config.yaml
num_hidden_layers: 16
hidden_size: 384
norm_eps: 1e-05
rope_fraction: 0.75
parallel_block: true
init: "trunc"
init_std_o: 0.00387
init_std_up: 0.0219
init_std_down: 0.00274
learning_rate: 0.0125
max_grad_norm: 1.0
decay_fraction: 0.617
MLP neurons of a small language model. Each row is named by its layer, matrix (up: input weights) and neuron, and shows model dimensions 0-95. Each number is 128 + 24 x the weight over its row's rms, rounded and kept within 0 to 255. Numbers have three digits each.
A block is one neuron, or neurons of one layer that tend to fire together. Before each block is what it responds to, as a language model described it from the Wikipedia text at the highest values.

Description: Date comma after day
L8.up46:115156145137153165119142133126139125153135128172104062183138126166104133106109148106128091142109153112069140129071138147110128139136095144117167178170160105124087101126149153134112138134135181150147107115130096123131130106119120093107119107157158141160155126098124134132134147180175146119
L8.up177:111116128117124170158126097129126111129134107091149140143106130128124149099145098138089126128155113140107090136177123155137125134113104129140158128139193108118098115189089141111117106040133100164138136115136120092124150098118133090106110132167115153143102134125171145171147132125116118099
L8.up384:105149131155189139152153126127157108167144133113106116130115099150136161125137112164153124142070119147124114145187140099136132167109159119133123110138112084098156129133115111123122131117127115130146107142163124112154123155158145118140100098138154122129171119071157080078142148105146101080
L8.up408:095100165133133097147096119148161087138165107106108136128125132085145146117079165120114146159081113116082145115168129124136115133116125115099131114175090127114121101145154103168123136176163108149153129149182058103126111122124132111142156130160158113125133122152159109146124137145113145119
L8.up419:152128106139098122155129142146108134120148112137122132140120128097138130082102169128087108114118140134134186118124136164114124130146125140129109110121108155151066125138177127133097106108114147148096143152113143081125146086084164103145106155112134166145099140127109125115133148096129158139
L8.up531:103128115089152172106163123099125144113149107120126104135137137107084188103137127101123131124098129150110164127109182158130127124106103130085152064140152127120116124131123127171165155123099079121129134154090112087146151121076114129151135108108124112161129101112146132127095096125107105123
L8.up682:131141098139113169144132141133121136135162160138143088119128149133088158149108147146147120144113161190110136092133134100101157130114100105132121123138157109103122114099133082138100115134149112157104107083126158138126178124142132135119107126155158178134131090115159139148132102122153108068
L8.up736:149118141075114114126159109107141142114139115144144124113148149136132108062154178148119122125106129140116157121170108135137178134150131109148117122136163107120096110118118156110161073153136167158157102186111115120135125103100118116103156120139134111125126139133148068119131158155176156193

Description: Word-initial "b" fragment
L8.up56:120130155125101147158151133165144115157132154113156163117119143137144134137085110150082111143131132101104168120152159098138118107123100144103105143161156150150149142095128112143108141137087119111135204137129115101136106088088116124124150134071148103150147100124108107114167100101079165115
L8.up193:082099129132129105129119116080106165139164119143128150140124126101104119090159124105142123094121144124153153129168082131167104114136140142098145068140141125115157121165103128108133126148101108124149160138149130150147140128137125170149079108137107103126118114124106119129129162089125140103
L8.up246:109141168159076090156149162147140158130089120112110118104087093172100116133164135095099150156117124108107152130109106102119118096133129136156141127139129095145117142129115177127127129111180140097092059150117128149138140148122155068091136078131127135127162134141170136120099158148130111120
L8.up304:152177100134147112112134127141161126134105132148142151144130122176130103149137092111115153105142157142111100146126117109141143113141134131084181116172124123105140142136094115142134136122143130098113157153150099138110136136132152111099119154160146136198170172127163145107121095111150109154
L8.up324:154133143128115135134130098066090115096107135172125121129097103128126123146120125103170178140162145167110129137130096098158108140135137147095136135100135138119128090110133142161105154123138165103107139105127140101144133139122136133131127100143143101187124145148205110094135158102163128140
L8.up349:129108121149124107123146127117139099174095101067094172128154125126127159129115117129115145152139096132133134117137139104107128120101142113148122125142177113155156075134088127114141137151143106107132126119160113114085091107119098141148137104142104135166116103097163144127101104129098172165
L8.up360:081109098126113123082134130143078137151146116102148115130137133192111120154150123141124154109137139124125122111126119110150092144102165121150140140112102156139147089128122140097128160102137109097137091154140124099118140130140120126125117154121133125129122115099095149126129099146167126127
L8.up653:122099134108127150134153174144135155121138127116115118162153122129121132114144113185134125140134109124132133112167129165108110156150138167114121143171134109092136135132099152156153156148172114117126137091091182123133080098147094118096134139114123143146117112146158180110140129138130148139

Description: Word-initial split-off C
L8.up3:117122132097151131133135132133129168143169115080123114148149103139146163135111123120157137107127133160165120135169109106108142103118092121085177100116139139114105063156144160127138140090153089071117116148145122129109169077118090166147168124115140144123095115100136145136141107095142148113
L8.up20:075111120154075106111137135136145124137124139134160159107146104131152111126153159158114168121126114120119146157138137109159166124116138129095127072126105122132142141130072141113106145111164163085135141122105102098147117154107147141080119135097116078106145150174112123159112170131172105100
L8.up23:105149106137094160125126131163101133162075123125109110130113144118118114160120156112133143168142133133156147138097138125091119111087162145094141142122179085138118141126142139176101119145150128119159154132120129118110085102124157084127109146135109133129128105126132113061084144103144114165
L8.up97:150106125171081155167135121148116081147101129144125142148133140143094130104152150122128151134152133094127144117134133101092114134111155115120136095123148137148129120099078165126144144103120152110126128130145172098128114144098144099168152137149122149144125103118114085127140140125162120124
L8.up295:128147145114158153136137147107150163122175141158133136124139111140088153156090143188123100127128095102115099153130171170134163130151162107129124137101108114176139158148122137152120131152101149136124126133134160156103151138081157135127134133077121096106098112155111117154103122114128116168
L8.up345:135124122124098117141160104153141148164107103115135175141107161156097123128145127142115125154101110152088130124146134124160085099163170173115080078154107135115070113100099124134104129161168129136147162120152150152134117103125152118149121119111166092110145078098139177132122093142174139087
L8.up425:128148152157135108115148113110114130107157108151140130139097157147115148120136101129098096155152094118176154138136105162153131135134112130090145149164101098116133108110107136118137131102114127152089144146165090120113133126139116130077108151148087156104136159160143197110122106132134161143
L8.up458:073138137108165122135134119125095124117142101153120138101106157110139162094142141111097118173096062170124145101144134142110102139118155127137170110102125158151124144133111132131113151142122100162107090113148146161095097138062171135126131099073157114147130158141077132103101119137159117137

Description: Word-initial C fragment
L10.up735:089146085118122118130096112135157104156147150101152067118095125132129114153120137140132125113138164144119119121126125103137139175110117092110088126151167135102155162101111156120119169116121170117143121133139144115125105143098147129114113149134141087098125106111126141106139121139166103129

Description: Word-initial p/b fragments
L10.up21:117134118105109128180178151109124135146116138098124140118124188105139097122150130136121143122131090124070156100100141167136130141104084195140123123129104132121152160112116139153108132144178138125106064149131073103109121130115123153119115135092116131146091143105119115112104117157096186138

Description: Mid-compound joiners
L6.up262:075132111159149118116157134118097159103171140112121139107115197146137118117128151119122171125102136155085132110118146124130129165183119129122121141179148130130119116110170120124135079098113082181109137143145123094081133140094173122143126135136134161131089164121102130149104122167128123141
L6.up302:126119099142154171146110167097119099121167134100112128098133093146129136132147209111098133155139147149145106123112094123108107126123154153070147107112124129136088145147159129124125073114120105136134086203132127124095137110083083152146121116165129117137156144129141121134169138125105105084
L6.up311:086123154126120117098121142118167128119118155132106096132121118151132167110114172147107148153130145135128143137133133117104124150120108126104115162131128107116129135130097100100123085101173140107089133104126116138151132178159116150170132048145114108096107113137108122139143138162097124104
L6.up315:099124145110119126139154132123142118145104130095113137133102136150145088134118111158127120136129125102129110133150094130148124127093120145139103154123137135118087136138130125125116128144159151167158108123151144109102111162117162134154153152114137109165108113099128082182127123118096157166
L6.up499:140111110140113121092137145141167136092163113150123084142118131081145140141140087106097124110120120160152134154113086124165093107159137108124162155139164174173163090155131135112126100165141102137168119153155127124134171158103144120145137167145127132126128154131120123144100148076074100104
L6.up559:128085092111155125145131144090142109187103133108095153168130165156120151109112155180138115068105113195146133141138131159129131121125128131140134067117103125106155072119103076119087122154150105156122143119195151118144127129129158100152114113109131126095141122105122122108163131133120099087
L6.up575:120162148139096093127162119131138172132140110139085076094117117087122133088134150094125115146180123129093115145146126139105093132166124124122094112097116117119131132115099122114131070143112123124164113143160142134153119113099115142087176107118109168127139129137136141116122117107121128148
L6.up618:164104138106113089096147093139124159144152102104100163134158146078133147074106116134092120134103109132121104056161126153120114142108110145122133124115130133112103124146162125144098090103152087139093098152150105123136120089117123155137121170138169162158164100097156167147146112128129115140

Description: Lead-in to date
L10.up211:157114159114086124160157125125137115155122110112106095123115097133106122158121141145117143139146107112116123175128118151078137086093129166137085135134154108121108155146161167136085127083173134144129123113121101089124101114109135110123131118119136122146163164109180131177126131111103091124